config.yaml
positions: "rope"
schedule: "wsd"
seq_len: 2048
MLP neurons of a small language model. Each row is named by its layer, matrix (gate and up: input weights; down: output weights) and neuron, and shows model dimensions 208-303. Each number is 500 + 25 x the weight over its row's rms, rounded and kept within 0 to 999. Numbers have three digits each. A neuron's up and down rows have the sign that makes its largest values positive.
After each neuron's rows, "fires after" lists the tokens most often just before its 100 highest values on Wikipedia text that the model never trained on.

L4.gate556:520477530506480467530458502480506526491496479505455501505513507531462513552466487523479525519484538500468492541525454504550480533495498479506500518486537506491509423521489497558478494519482511499507570513481539495539508530515520529534520496540515494527500514504484515492508474537482522480
L4.up556:484476484540514451493487455503491547462485530510480454483455518538514471557504444512491448460493503547528491508522495465501513547484524501504485467485486485474509470464500507491512494521493491489511481462503524532514519540482521522492462511491473511502504543502508523549464486498460495449
L4.down556:511490473574496488477488491507525531486467531520522481522494483543555513523486500497500468520460511506530432495526471457517491513512516509498504451486490519530511516484487531542539492525510491486493485478488521508542494504479484491495448511505526472503504537503482519492503514516439492472
fires after: " a", " in", " the", " con"

L4.gate847:480490509513553522513476464488543507506497484489504491588471550504514500486539483486507515477455516517479462502511490515483507474494525542489515480471520455461518507523504508531508535500522494527504495517481475477532506501507484467502533487475515511469445497452524492512491490540532491503
L4.up847:438478508501497492487482469485474480499460548505480481486501524486514500483523490482480483466525546512532475525513495494533512505504518471488495505504472478465540460531526479519459527475477551507498467500530480471497491521477505490448498453486464523484505475455518486468509493485487547503
L4.down847:488513515512463502554494475467491481524501500524535492509496501542477500475484513525459480508474526505512510508517520544515501502529515485442469518483520520478490517511520506494541516488452488468484498494497514462519526507519517470476550488500526519479506524505479463498522508535529471486
fires after: ",", "1", " ", "ur", ":"

L4.gate786:510469522504490520516516517468573488544504484488486538462520470493532546508489491493551515494502493524537493505488519506539527470488493498487544508486505510502451503519538481537509509514499472533509482522461480509531512507494494498519519494479492503561509511517516478512480526487501491525
L4.up786:485479490467500527513501469500527464533494453497508554512530451491490505543520498491494498510480517502471475544474469485492500482494530497488518532493483528515471498461551507518467476474479495472523531491455479546573499517507521531509531498463530486503477510482526510462517471536538526514
L4.down786:481514477495528480505497501479503500494466526534478567496503497497506471492523485540510531537505538490510494506460476514510493504532510453489471471537539514484535511511517513481493477537537446525526493502504486534485501507517525454517460517531522505483541508516466539577498495489547496468
fires after: " in", " In", " to", " and", " To", " of"

L4.gate64:500452507510519509484546473491496496488502506461498533513528500506466478481496472513504464480520475450506520494524511475519575501454493441492472522487497473504505514495481521511497454490525460576504506465558480519466526557552541507568485536529464505489474471509487515462497462508493508527
L4.up64:487487509479460562501494483516513505454476488539484533478456530520484493508570509517471485517504536472494474515493482503504505508506498521513506527502527459463506512456549450493494514483491473518524484454469487516502472512530527509495484539554467553510471528486494552441499447469526497523
L4.down64:506505505510507454481450449492513525516466504520459459470517530451515529504473529500481503491483472526485519511491513499520476503518460484468491487508478509457479489527492507500477502496470466496540523523508514531516506467471478509499522472471477475520545524477495494495471488503478511536
fires after: " c", " M", " C", "P", " P", " B"

L3.gate547:547517531489485497515473520493512495512486518531507471491510513521542497519469520479470505503531476514520494509508507522501483484502507451549520545537527459528512497525536493468467475524492525487501512462499477509457483474494483482494478473481527505514464550557543503483489511507529491528
L3.up547:535497489488429465487483464480522515542518542442490540494512489568504469535475491552489550546507499490495504522488493528528517496503488497526491507521518518518509507480511466478458504502476485486485489478492494501542527479486532497485532484426532516478497466488488534514480519506484565508
L3.down547:524508526465497546511491555485516521496497497494492499527508489515515461551460463495458504457517490478510500471483539510491434493518466510493525499490486482525523523498492529489474507481513507473512492502529525490524504525506520488494493487498517521500452487504483516533446479473504516493
fires after: " ", " –", "-"

L3.gate526:544491529490478532504517497435470489531475486564491510461497519537483472489479489488545520472496473505494506499439498503467540490555539514511452484489502507521494510489467481494455497491488511527500462493491483515530462500490507508461511479447477465514460509485481509553477497505507512488
L3.up526:512501494491480530500516454501522509517500480479487538519448482491501518530553487424520521519517471532491498515461468518471507474509519487511486476485514483502524483472479526486467468577491521534499542511460514543505492489500468514530468498486447505524513501490451495515508495452501525490
L3.down526:573508496541521505503516483515463517511508538516469507518463490470491514462470519509521511480487502486482494498483490501525514472508478509479522522516506490502551470456503493488502484514453469495486504531517512506528527522530498473487487489506486486551499492506465504501471462490471537516
fires after: " the", " a", " his"

L4.gate593:493507477470478532488493503486491504495512556528518496517501526515486525513498487459474523480550533532507521476504536468483575488520491524534486534482551467537509519470449489532495523516454510498487488453472460505473477495515488523498511536542473471567508522525519493479480468498467523510
L4.up593:495463465447446507489504488507486491508515490489536522511503509542525555528510448546512491510482516503530500480495495495494543533506499512491506474485507515481501536526479503464517495495555524482490495494501545521506480498462492544503453520505511473509466502488469482493495472509526491500
L4.down593:500493495509467510546500476484479498478520484464473488504460496514519532529450486497460482491483508514485474498484495497499486490473528513489504560484525545534498509565456530507482519512507463500499489482496523530510506519471510523458501526514489494461473511485477507500436534493455525467
fires after: "0", "9", "5", "1", "6", "4"

L3.gate721:486440450494516480517491529473544509450524532510505549492489519496512458521503502508481525497512487503439552502484529503501499519506512497491510460480486532515472441520527557522493461466472477528511510520488494511478506524492515463499529479549497519516476457505517527518509517501495517516
L3.up721:532530485484500485453521473471551479501503466485499513509508528484470481455545469506534501520452501455464490511512499503494500497488525509500512490442467482504503492484534495537478488498512508461513518446474476469478485549516452496474459544523498444488475517526498475534492487472488513484
L3.down721:502514502520533496513508560478507517502500507521560488528513523510551515481501490521556518512487455500486507514507501476444486470472489494505505532531500497488518497496527502536530510547529514524524514513509520475446492495547465485487477499482543519500543463517548432517468521516512534488
fires after: " (", " ", " \"", "s", "-", "'"

L4.gate870:516522476507487553466476453559546487503476543550503525482491545483517503462523456528496463485529510551507478547556501502509529531480542478556475472488498503476483513526507480458526491496484437498483528520480505486470508476517520501514499527481474480489467513497526463495475494457483499486
L4.up870:557509533526486503465483471514484475522529476520498526504502544514487519522550486487493510486508472515524545484505528507439528494499459494519506475477530497527499524498477501502501450453492483469469518483477518510526479525509503483500534496508498487514479510504566460497473483487475471434
L4.down870:506479526526509528503495484524485527475502496473497498530502525470443503538484543500520462542535501492484508514512470510498457490515495536483477494514524534525476483521488465518505504534496494466505556499509458483471508516508549553483493467472497471509526486525517492491437514508482474496
fires after: " the", "S", "A", "C", "N", " a"

L4.gate489:542513502543509446534469546462493491489509448510485508500480512515504474495522487519482452498518513461542537493502478501493481508515503479491510511567454506505499505523495498547527516551502518464487524484518479513493521454485487508488474503530550504445503532506537484493538495569468468489
L4.up489:479515517558484530524465496449474455528487493486534505532528482508501539491486517504502478486543461537509495500518480533533453491497491490468473494542511474505503499522509499492504504505479521440526474473517521491520478511493494562501515520540523518493484514534500494453540554524537470498
L4.down489:491541500537463435471468472511464522507515512502491518508471532498495515421468481484513476518511500515479454560525486505540546530526462514521522503498463528506477528521499496540522487477488538537490445504483564444495464489484531524513522530497521538483527514500516516514503499500450485482
fires after: "0", "1", " "

L4.gate579:476497480529495485496441538474496498504462480527495527537502462544500493467516450541451483494476499487478478476517454514511483500531552536488456472492504453474528489475531489528500499475487484522541535468464503503503521471546540506500510498495518510496504481455511509517528471479510561474
L4.up579:480525483509536506471482515499513482502466509538490476492529538469493517497501483497510510465529513540531520503484495472529509538519470491507487505468504501514528534547524517490537458504512513511524514464566527506484497473534517490514514506489467559547521525480513509522516475511488516476
L4.down579:482499511471518479490496514533502488504462523496505529447540478529493495491517460487516449536487471499508509500544476480498454524492483541527513487493449496534523507492533537492552452480578509479506521521546452494478489425464516492517540471487494525521521524487489495479458496466465535519
fires after: " the", "P", " The"

L4.gate526:517495479476478538482510531509469574517508491492525505516505493475502561514511515498508480475497499496498498501496476547502538540546494469497501522455495519469466517523483556497580496539501511520493522506507490481502519541475546502500482504516486503533488470539500491499513490491528431523
L4.up526:494525497525507504546515507438476510490510464531517523494492453496514462475501470498444465568530476474503507488478486507516487484511532492490503508471462464484514493510541536535496479526496459493512500510488471517525525512536511541494514507501481536486509492517486536474480522488550493545
L4.down526:528474483511487502488439523477470508480536484506527484512496512494525509508503474476489489484476484471539519552467502529503498503486524535486537499531490536488533469486510540455489452455510517477454490478485525510528471483510520481471465480533493495493491497512513483502470479518457511535
fires after: "'", " de", "’", "que", " ", "de"

L3.gate343:520517518489478508461522520501531514498484508491523489490543499502477529501486473499539514500481547504523459496510479497546480445509470545538475507559522499510464526490483508507484480493529496514533492525526483512458465521478541507457531452475474484466471491538524516461488506523497452486
L3.up343:462555539519468480465531499526519487491474493505524478531453512535475512498471473506493508498476495504483477483509499519501524449532444512531482561514512474472514491485490495532501497475470505516514490486478477515502513540508473488490517482451485507508495533514473548505489491499520476500
L3.down343:454519481509516494523543505509484513502447544492543485531545515522456511539524479542546479523519480523449507511515524490505514495519520522517509530488518502527498540476491484524515508489466503524492542434524458546490531473484506466472507496470506511498459488489543523457507526547545512498
fires after: " a", " the", " M", " Second", " b"

L4.gate411:510512514511445461499514518484478507514480491522517529513486493532513466435489505545470536526515552483489498482452498506531484499524497527483477499503485485507505547491540511478495526523517507530540513498522509481500477461547481488491546497527535533518501508460485480516522516544507489484
L4.up411:511511490492431507520466540489499472534503529514509499531497534565494526475488480462529450529477497513474450500520508470507513517562499488499487476508529502526525533486483524518498507468527546484582552501536514519470489517515475466514522546507477506514475518503478518483463492453510507504
L4.down411:513489502491493485497487513473498524493491514521520513578515435512496498476501441495493510499521489532499517493465506497470483471518526543518481489471545519500469488484475493505495511502536528543472527492487472487482514509541482518537492495501499478444492484502531448453476531486497477554
fires after: " the", "ma", " Ma", " in"

L4.gate112:515492498486510502509450514467495473521505491538496492490493548537508528481461544441519525489479499526543513516501462473532494501485501480482519553500515484544501501481490470468553505472517502479543508484552494485496514493518477480539531509479495493499503512514547507577511522492500451500
L4.up112:503477499510474478522481476520515467504506528523432499497490510518509549444491472508562492507501521492518486483490474533487528506435494523486541494503513486507474504500522450492496511495469480518475501482473499546494527513516512491496511441522507515502463522483461499539530495487476522504
L4.down112:523499505520513488463506472517515487525523535533479466503563478461530509445512479505536484468546489494544544492517485490507476540476521478523485468526503495506501519490516484536525491491531522509528476493522482505502500535559521538497469490495468505457506526482501520532491493559512469547
fires after: " as", " the", " a", " is"

L4.gate420:500475486481480555514477480472526521512482469537444484508506497504505488486480528505543466495476493515499516528486532510526484507521466514507474498538494443543536528493474507522504516515507484478502496503482512507496474515516479516521518502506498490504489467484521525492533494500481471497
L4.up420:500461534504517560525500532518530511518454460519511544508514525500487520501489517496473480488490552528545565489486485478498477503467511497518486495471553459511507541474527501477491521479485511530430526449507505496479506480499461485514503491503495497525490475455487483483537503502502567499
L4.down420:520475504526554517536506526514511537483499457525480462507486529506498530484449499467474466462478540497480506500532546490533500515476499481526511486499495497508532526496571474555450512524476519491474527520505513505507505485565484508510522515520503460539531479519478470496531497515488444530
fires after: " ", " of", " the", " a", " no", " an"

L4.gate269:484473482493536510500511459503489493523478526489523491493536502531518503498509493530541514503482543496499520448511506493496543535488497524499475509509496488465480472517439518472467489468496489456515470534501502541495459504498540520515465475495533470546500508493491479536483528543510493497
L4.up269:500514491481531509477512468455506490550553502512539476494471499527510540482461520496501497460501501546494525451494466489482503505472521477461487549521524509464468469468558492460507466504538454474508516509460479458484523498488539463498514452518498502477506515521470497552498504500512492477
L4.down269:475471493469532479473530451464470509476512567512536480514492514515550519494507477488508471501506492539496495537498512546532473503512464444477487516482531464523508465494456499479545471507498476573513490510544491506490490472480495501525477532451482500538530519483477455487464497479502492522
fires after: ".", ",", " No", " when"

L4.gate155:467503504488496538496506518517480473513518517486523532525505500521490504527519502465533459500527481459499468513470485494476490471506478442508476491455537532547469501489512506485482496526506480536496504512489523490517518516489521491515496525513502514509522486496501504498504482545516502493
L4.up155:556486536526501533511493508498507545495505484460457486500522483507480482493456546523488550501480518476466504504441521501536489473431484518548507538540471518515497511469514476547501531504538489547507560488524492545483480482496491514512481522498509477479482536530415511531486481471514506505
L4.down155:579536515495521491473502496464486487455490529468471503512493476507522508464528484494517541461547462515513477505490537523500474519539503507537490502508523482490532472535522494521510440473505520486523496491528481517519500511521506515520525506493541490469475498484471460470505524511490518503
fires after: " I", " V", " v", "Lo", "va", "a"

L3.gate560:486476512534485486509530522497484486492455523491502539544477486501518497509490511508475521529530504521497501480473464473547474543453497516504488530479498462493492474500483457463553452475471519459524490533514497538489485514501520478507499526492514514522524448491505531485498494516449506484
L3.up560:557492546500479510480523497472516441512489495528465513505523437517493506501494519500482482485473462540498490491528497510510499567502510547538538518464513478519504484483516425519519475457512516494552487472489488483513497514500489508529464506546508510485511488507498497512524510558484471461
L3.down560:497518495495489494547482527477435473518508477501489502482501485473490477500509565474501551469488534486516471504544499504507489500502511499511535492518482477513465520481482504497507440494505485501506507446490499467530476481480476507492504463459541505477535499491498473432507501455495501518
fires after: "\n", ")"

L4.gate207:519510480513449446511545503460484523489446493488491481463510513481503505476483546472497456538475516499501483511504519475464521500528517509490456515499477477487497487494476479551537504465472476515511459522518507469528550510488520470519499493472532525480500510497506480509546546487449497528
L4.up207:494442500547452539450472488483484444496439490475473501479540517513486495448487508466552470528504467503464503460525503518502474513479470472500509538527496469548514504537474485520497478454477495527529487528482476518507522501458485515489518468485502507479494530511482489512566497504520509489
L4.down207:559508496548501463505514512511515472538529522501524511495505476513523510532481512496494468512491527489542490516523533481513499516517523509486465497476481527454493493493556517457546509530513491483457547534479527430498496487512491505510497516506478522494480531507562513529493492513481555505
fires after: ",", " GA"

L4.gate511:544456520457482512503534493509484522494496485520460498557506486459488501473565460483535503441499526533507517531526476489524512460518512460503457530492491515466512501519510482512517473513506499522478531555545494499502501478465521507489508511495488487540508477462490474500519500475464480514
L4.up511:461531445481510530491486468508493470480500471462487541472434504523470503510480516478496538490509522476498492478503503484456459498472420498494493522486578520487518524496501504506531474485528478485545457490461488501518502484504457524541522543469499458504520532511476472437492503468458490485
L4.down511:518490526475512493521501506537502461475451512482509523470506496499479507493464536484524508482508518501528528485473490498529493508497486503510453529501474537503519517500478486499495531491492496495563486535501532532453502485490474515448500484492543512483482469472485536523463516514530489434
fires after: " a", " A", "A", " Re", "S", "s"

L4.gate826:516496487521494475481478523539538442523505498515559489495535497490464510517482496483508497518468451521521481470484482504512457512492514518495473498481500522493482471562560466526483458512499476491516546496500517494501512458527477488557490480479501527528474536540517501566475492500499468479
L4.up826:477489527516488498531478457513495503482526536568497479493502501531490538547477507459539560547491500510500525513489517529481472513510461513509493471476500502470530463477489448500510464537505439518484511482506474507476496484467505490490475455522482521507454486486462532528460509470495477478
L4.down826:481501502508551450499482497501499511509495474482540531489469447449516508502482529514483521482471559500492482477513497505533481455528511482486544469522490480477539506475479471496473425473493478523489464518498497494466497533498519499522516521496490496515514527484502511494490540508517503487
fires after: " a", "-", " A", " the", "A"

L3.gate693:540521458532510478487447491496550447463497469479531499488495513478459502516522535494503496489493483479541561477469516517499506480539502483492527503496499486515494494446544463483465499531489508470503509503497504508496481485496524474466501476482491510475523487468525488469508553460497489494
L3.up693:475507472521518468461453524494482481499490504505535460516533495477484542504511511520486462486476523506499506474483536512499459488520516498521484464533493497502522480532568492513502482496494474479520480527495481509492505505497506518478495505461501555490490511514492539474483495492508452536
L3.down693:485527503496493462495482446499492479527484486469525471513478499468485470479504531495514513432500565538494522492480507480509486535498529473503505486533491454468507520526467506514542477451492486544529493517529465496501504518536480513520480491489517471499485490504476504473515476518491534485
fires after: "1", " "

L4.gate574:526492459531500545497514506523556498478509524501520497460547528510447476468474463524518520536521515524491504531490517515489487492511480516521484535461558487488491460494462544500506504452454499517503472486501495483495497506517482501513471553480482485492479511456469499495484509490473527486
L4.up574:509558508505491505488518473530486497535520535509483505490514502500478493492460528506491533508465484484463526536503467524523478430488518512467462527501477491455510521518513486509506555501468509503448487486513536529482500449486530520502519480502524463504475514505505493521469517504486468515
L4.down574:486547471485512525492482509510501533498483494466488536539476471502470504498500488568504516514507534485500513494533468493519507544507524491466521512518491531525556527481547474523469494500464495475516467520471507489473493494476513530527507535505466489498478503491443503513477497497463495483
fires after: " G", " Ro", " F", " c", "d", " C"

L4.gate358:515494464527489518496505511509500518522478504490488492460515526507447538454497549493527494487471521453502461501487472496540473501473507490515463506453488569486486514557496521477466491524493518486508544532467499480452466497477491459484524546512533491530533474496482530498472490530479457497
L4.up358:482443495506498482520479494470520482501538529498480534527494517484455467448520554499526532498467484501482525495442515512527508480517452493530471500531486535479520503500495521535496502560505468488483497496490495413502491458497492502470500474497476483495501491509518444492468459534475466548
L4.down358:508466477504489495456518524529475482524477511531452527516539452485480509479515473457512486513506520476521526530524492554506515501501503512504490445480464460497484501463435531482538484465546504491471504546468502514500482519494469483449540521488514495498525501488500500487515503506436481513
fires after: "s", " length"

L3.gate408:459482486507537504491499548492485484509502509503529506476534521491513483516471499502502441501475520538510460495456490533510478534518553496469509527522518532500492512476481450501491501534513571485482540516540484521459530515514494482532506508488505473486504503517537514460468533470504487501
L3.up408:533466461497498488534467510473506506514501499509506488481494479491469509537483492505475484513457518480552509509498459502479505514487528496489521513496536477459486489513528468457533541536522562440514503519534472504501495490505485486473493503445498490477535443463510478525496530470505474479
L3.down408:525491532499466503486505516506470542550545535486493500473529468505484496532488496515469449511500520462495531491527464492493499516511503497476540479493509543498486539461526520528505520507521494457544479507531505475469482476507463550490495514464495559520522499513470464434535474472501483503
fires after: "\n"

L4.gate108:505530524544528542524519579478486529472498485542504522511462506479559483507523489488508493499485535509509501479538527492482511490474560484516490544428491468521496487487489456477533485501508493510501544537482490513487539525518493483481477483527491508506473489506496511503546508515517536460
L4.up108:504498523468491511532491492489499491507509510500481448452514485439514461473508515534460487473529497529474500496509463466526497517509495508509520476532505501512468472465465520504508513502535517466531515488529486499483507468524490509475469509486499507496534563537505516517506528472509463491
L4.down108:495525520570475495488480545489525502512536523471500534448496502513514528468457523458543498557485548495520523515562522492457472506526479530507573448523464517498508521522487500491503496536504537508516535544505519503478488482510481488473502507484482508502506551509511501465493500447544483482
fires after: "\n", "==", "==="

L3.gate249:455516484499524469542496475478452511436470470479508480513497509465445487530473545527524504512488478504521530525489493528443491484503446482535545478517502494502486512440516529499535495448506518530514514497468451499517494484555484504512520487511495541503498540521511462555477496504506466482
L3.up249:485506525511454490538478481484484427465491513545542532488510505456513507495521546524534477511473510520557494508466477509462487497470490465507528539478508482481514537464483511501516521500462540515472498474505514503487504514511496497506488476509459500469495544491504471497479485486481520494
L3.down249:512495503459487534478489506490507476512488538497531532473511504521540482491489536498487518481477512480480461522530526548518526529522517506472485516463507473504550532507457482511535520511522502529524515506503490515491491466494473492457510498470477523529531524480494507535520558483441549524
fires after: "1", " ", "9", "2", ")", ","

L3.gate874:512551497475499529449476519519507483483521509501521539501527505532485533499544494508523503461502530528505508522486519580515486502547534465480466506504497517539483507468495464508486484517512508527507486438488493516521490493484495477499507517502515523515499511540515453504503471457488533499
L3.up874:477491484536490495514483519479519476484507491474519506499508509512485487503527514537477537489510483518462501514532503557526479540548502481481559487515486511511522471477517500496471486528486527489505466459444485478492466439493511470490489471520501472440519500493485481539472525451481533461
L3.down874:460498498504495494526511532453550526522506516488474505536466465456516457514530532476491525494513568503476483506479482517508496534488532447484505510520556496525526503477486478490516479503536504522499481464513526476521460549491460495469503497501523513492515482471485509491471517469496552493
fires after: " ", " (", "-"

L4.gate591:515479486506462547502502468511500469505515483517529504491473469516512503466462490501535455468528444505466507454468522484536527456480521478513479485477495540516496525486492521498532500526538537528464478474534459494496495513503458504491489497508518503495494493498486453476488539480530514533
L4.up591:504504493544494502501477511499507455475527517485537521503473482515464452459530479506487477470501502513547483510508509477470501528517514479451550524447480509497526541488470484488487519536461461494510495495515497520536484474513465500538486513513495491503502495500477446506494527494534517503
L4.down591:464502534480499462540482457448557488522480526476464514506488429468544474504491488512477504488491511467491512536539516494479510500523507524473508493491501499531514492488531477538470500478481514495520480472546489476493463482491542498502532479510492479486462561517515491509558500519494514482
fires after: " P", " Pa", " Pe", " Na", " E", "P"

L4.gate790:475502527523504533520485518551490538529524461526525503536473519487542473539523491455522486456461536490535499577505500486442519501501517528526512484483481499525518523511526482471440515515522479512475501489451506498475472523498527504494518463464453501583453466460488526505481510499480499508
L4.up790:499503543478523467527496545482532525487501501489512527521460518505511472534512492511503513499513517481489500532471505512527516445506490521499497509545466501504514514522510507545500446480502506479506511476500490498474499516515550490501534475508506483483494501496532500487499510530546536490
L4.down790:487510452494530469501514468574529478501485463526507484540463487567498471580481502479512495517467482497493476481500518507492530538472529504502512496480517527517481466481541507523483477461477505505473465464488511539496518495511517485484540489500551540466502473479535523501492514520511532529
fires after: " the", " a", " The"

L4.gate861:534516471490519500525512447519508510532519478467484474491509511500506514525536496493486502485483580495514516474522481524467502432509499508498529461464487464504504523462479442460518504481481453505503470501507519504502496494550501447493508503497475516532513516500510481538467481527468467532
L4.up861:491545515456508516513488521550493529516520488525534481512500504464499534504502482518500558522498505503509506496518523518504473500467500519493508519487499504484517494444530512486530476553531444482471487453483528458481499504495507482536482512522545540482526525503513516485422496505473472505
L4.down861:496446502503456504476462547494477496510459479499542512486541483500508527471567504456490470509524471506499499505519553528511582477516509500489521484534544521479497512519510471481532494478505521492464500529489446463529512535514492557495496486477509459522518493512495503577485534490550500518
fires after: ".", " and", ",", "B"

L4.gate60:458482463502518540520492517496503456490469513515501450493531518551505483473522547469511502523507526524471469480520527458456522513506497456524493508471503492539511528489490503472522458494503442487503493540518550473516529493508467457510479476510493498511522468497504555555525482499497502505
L4.up60:509553515503514489494477509497514527513491500492506460463532487517463495520476537516470549467484529530497498524490467501501524509506485530514485549459490491487537479528479532507456484506497483515475509497483493474531506476525521518547502537497489581455529480488480478515530541492506489487
L4.down60:466481512521523507485512521523477522525463459507479484483546523480506525518521497503493503504453504503529526487504490463427501495534491484474484499520530519484496540537504426479469490502512495462472455498498519520541513472560508479440532511483488538524512506493455528534497503501481496461
fires after: "\n", "ca", "ter", "sta"

L3.gate1011:501481504520504496495470488458498504515528502547520532505470491517485542493547518529501540487515524496492504483458536517487478507477510500506510511540495479487498477478471506483446509510532529479516523548463488474486497537493500491478501458451488489473493475489494530489512515482520472479
L3.up1011:567445512519501524492514464457509480470498557527518497507479487492502477532485504528512523482519473473519526462465504493498466529479498505530506503515516499459505491530472514500492478513464507506493496548516470526542521522488490479514485516491489537449517510496479498501516520487504517481
L3.down1011:508485528536472490471459494496515512554499458461492517487515510476497511475461474507537499524530545500520496533524475510475466517505518547490543516500458508479511533468505463474484499490479499480516519537522530507485513497475462531481446517478523557512465510487523478457476498492544509480
fires after: "\n"

L4.gate482:506538507490499494523516507475497492479519522512508491519478530514486475484517487514513502495501500518514540498513537473538501511473504499504467468492537500475519570581484479545456546495541512519465511493512504514485498500515497462529514488527531519548470500531485471536512510518457464531
L4.up482:492482459492522478514481533478493474466497523502521499529467480518511459483443514517496489532480504483503478487510482524497516500483517528516481557503442540483494494508505506510506513462492524487497494518484513521519498461527492505548475499522526492498485508486487494454501472494511521508
L4.down482:495448492505499477458481480501477471484533488530515468532482500499512472475460486456482477490514528468463486500540510495506460488462490505521501468506487545471454507514459527529501552491514523506483515534508534550478458494495479503507507477481527537437480534535497522532499475512463465452
fires after: "s", "ca", " Po"

L4.gate494:481527474457537469513496499465486488489510499497452469479541508541502532490469525488435554518482544485514466521476500483497496465522499517520527507506498475547486510475479494508474488494507537494469492484526446480508495492485506473448535442512500507480446492514521448471484485520543483520
L4.up494:517485500514508479471491534463491466504494480499500548506535513516512530512454509501480522510473520495500511505444488531512504463525492512509511533503516517519494525495462508507461508501482497498500481487496503575488438484480565485496519492495532478494482506463461459481473485519472492532
L4.down494:456512446513543502462497487511464504495511500485499504484515494485514518505454453483505527561478528503528518530507464524527488480465508502502514535488511518486474476486475498507445506480478519489513491516494535527508524551501510516501530501494506509480519477456469461445516501539491472496
fires after: "2", " the", "1"

L4.gate467:498464476478496482454555506473500531545497487495467503481502494503507453501485506493462523514513490567526495471456462475466464526518462464475528490500519472511530536541479482529511526503481541480463478535554454485545487567505492484500530509466485476514490515506496500513503522493494495504
L4.up467:515494503515485503462554545461536490505479471493495512498550533492463533523490422479506464527450539484526501478470493475509488492513513478521491422493497493493504492481509473523488479480509491520492547495571496490526515487536478455495492523535514485481484517491455474459474492519506493495
L4.down467:495545541467498544532500519522530521518501543508529492509487549519471497544445484480469491497470522452524556515484511481508507496488507546487501498491495484509508520525495472507525513462504490513500506524491516505477518551518494464458437499515498541483486499505455499565490515509488481540
fires after: " in", " the", "|", " a"

L3.gate687:492497480506459449488511506487546512523462486495505520507507467502533480502486559517491485452522494484492581484505496516511497473515534494501506481517462496468491489516542484460520526488508536528450497513514479505535486558500536452513490480511488492475525507464463488459495532505491506485
L3.up687:529496533497460481488499534440526508504504515473511515511523461502519507536542538517527524512500484503485534505524480482534512495524510497537510452483499500475514496521518495456465512519495507498499501508509436469497533571506456480467507486532485481501514479494509494488551488485509468513
L3.down687:513490519515471498477518510494451479533522503500466516532501441501477502545519512520543528505437461521485486446519482466463497486522456477513460495534478444457504517507481489517453463523511530501482485510510501493516505497507522513506471527500521473475491502520511498460506466453546521502
fires after: " ", "-", " ("

L4.gate313:484510506457511508532508541502493495460505513511482508462481470503525565478508497505502499524546495483526449512502484489520501521508532510533515506489437512474522489488565448504480495478485522498506533447464507509504544534559531477523504546528517491511512488527502483481498491516524466527
L4.up313:519530465466475534477528493505528512505458538509470491547517455503488451462499516507480511517516519521527496473482504472525522470490514478524495499495504503506500494537522515518489564497487489505506513486439513505523478509479490464524507481516516519506475453496504518508519495476516494499
L4.down313:565523472496504515509492479517483504481517503503496454458494506489517521523512509517520524500499503515494476501539545520511543490514502510502506512532519522431500480507481499556508479513463499522465530481498490537438494546521542519507475459524510511521554460534488498500537467506512511502
fires after: " V", "ga", " Se", "va", "ú", " Ra"

L4.gate1009:522546508494441498473467501505492487533477490526450466485484494485510532551531515512531461495475527496487490522501503492497474568490493458494482499496464502508481484458486522516557511543518467482546505465505487512529463468497517530490524483500493494497480518500529471452528458532483493527
L4.up1009:491503484500511489488510477487490508479506514454559484439504512456552537517521481500471469530531485506523492493479486500480470466515491503545491499525540517472483468502440503495542509485519459459459464501493513494533509468499532531508468504455506522513505488528518507530472451486510551472
L4.down1009:526536528523469449466502483493466508504514523490477506510454490489505507504525540488519486489483507532510494524470498533495438513483475506507499475476477512516449525507514492490505461498477471525503507477520490539496560492509497502536502488489516520483501477475465489512488500531486513520
fires after: " S", "s", " ex", " in", "N", "S"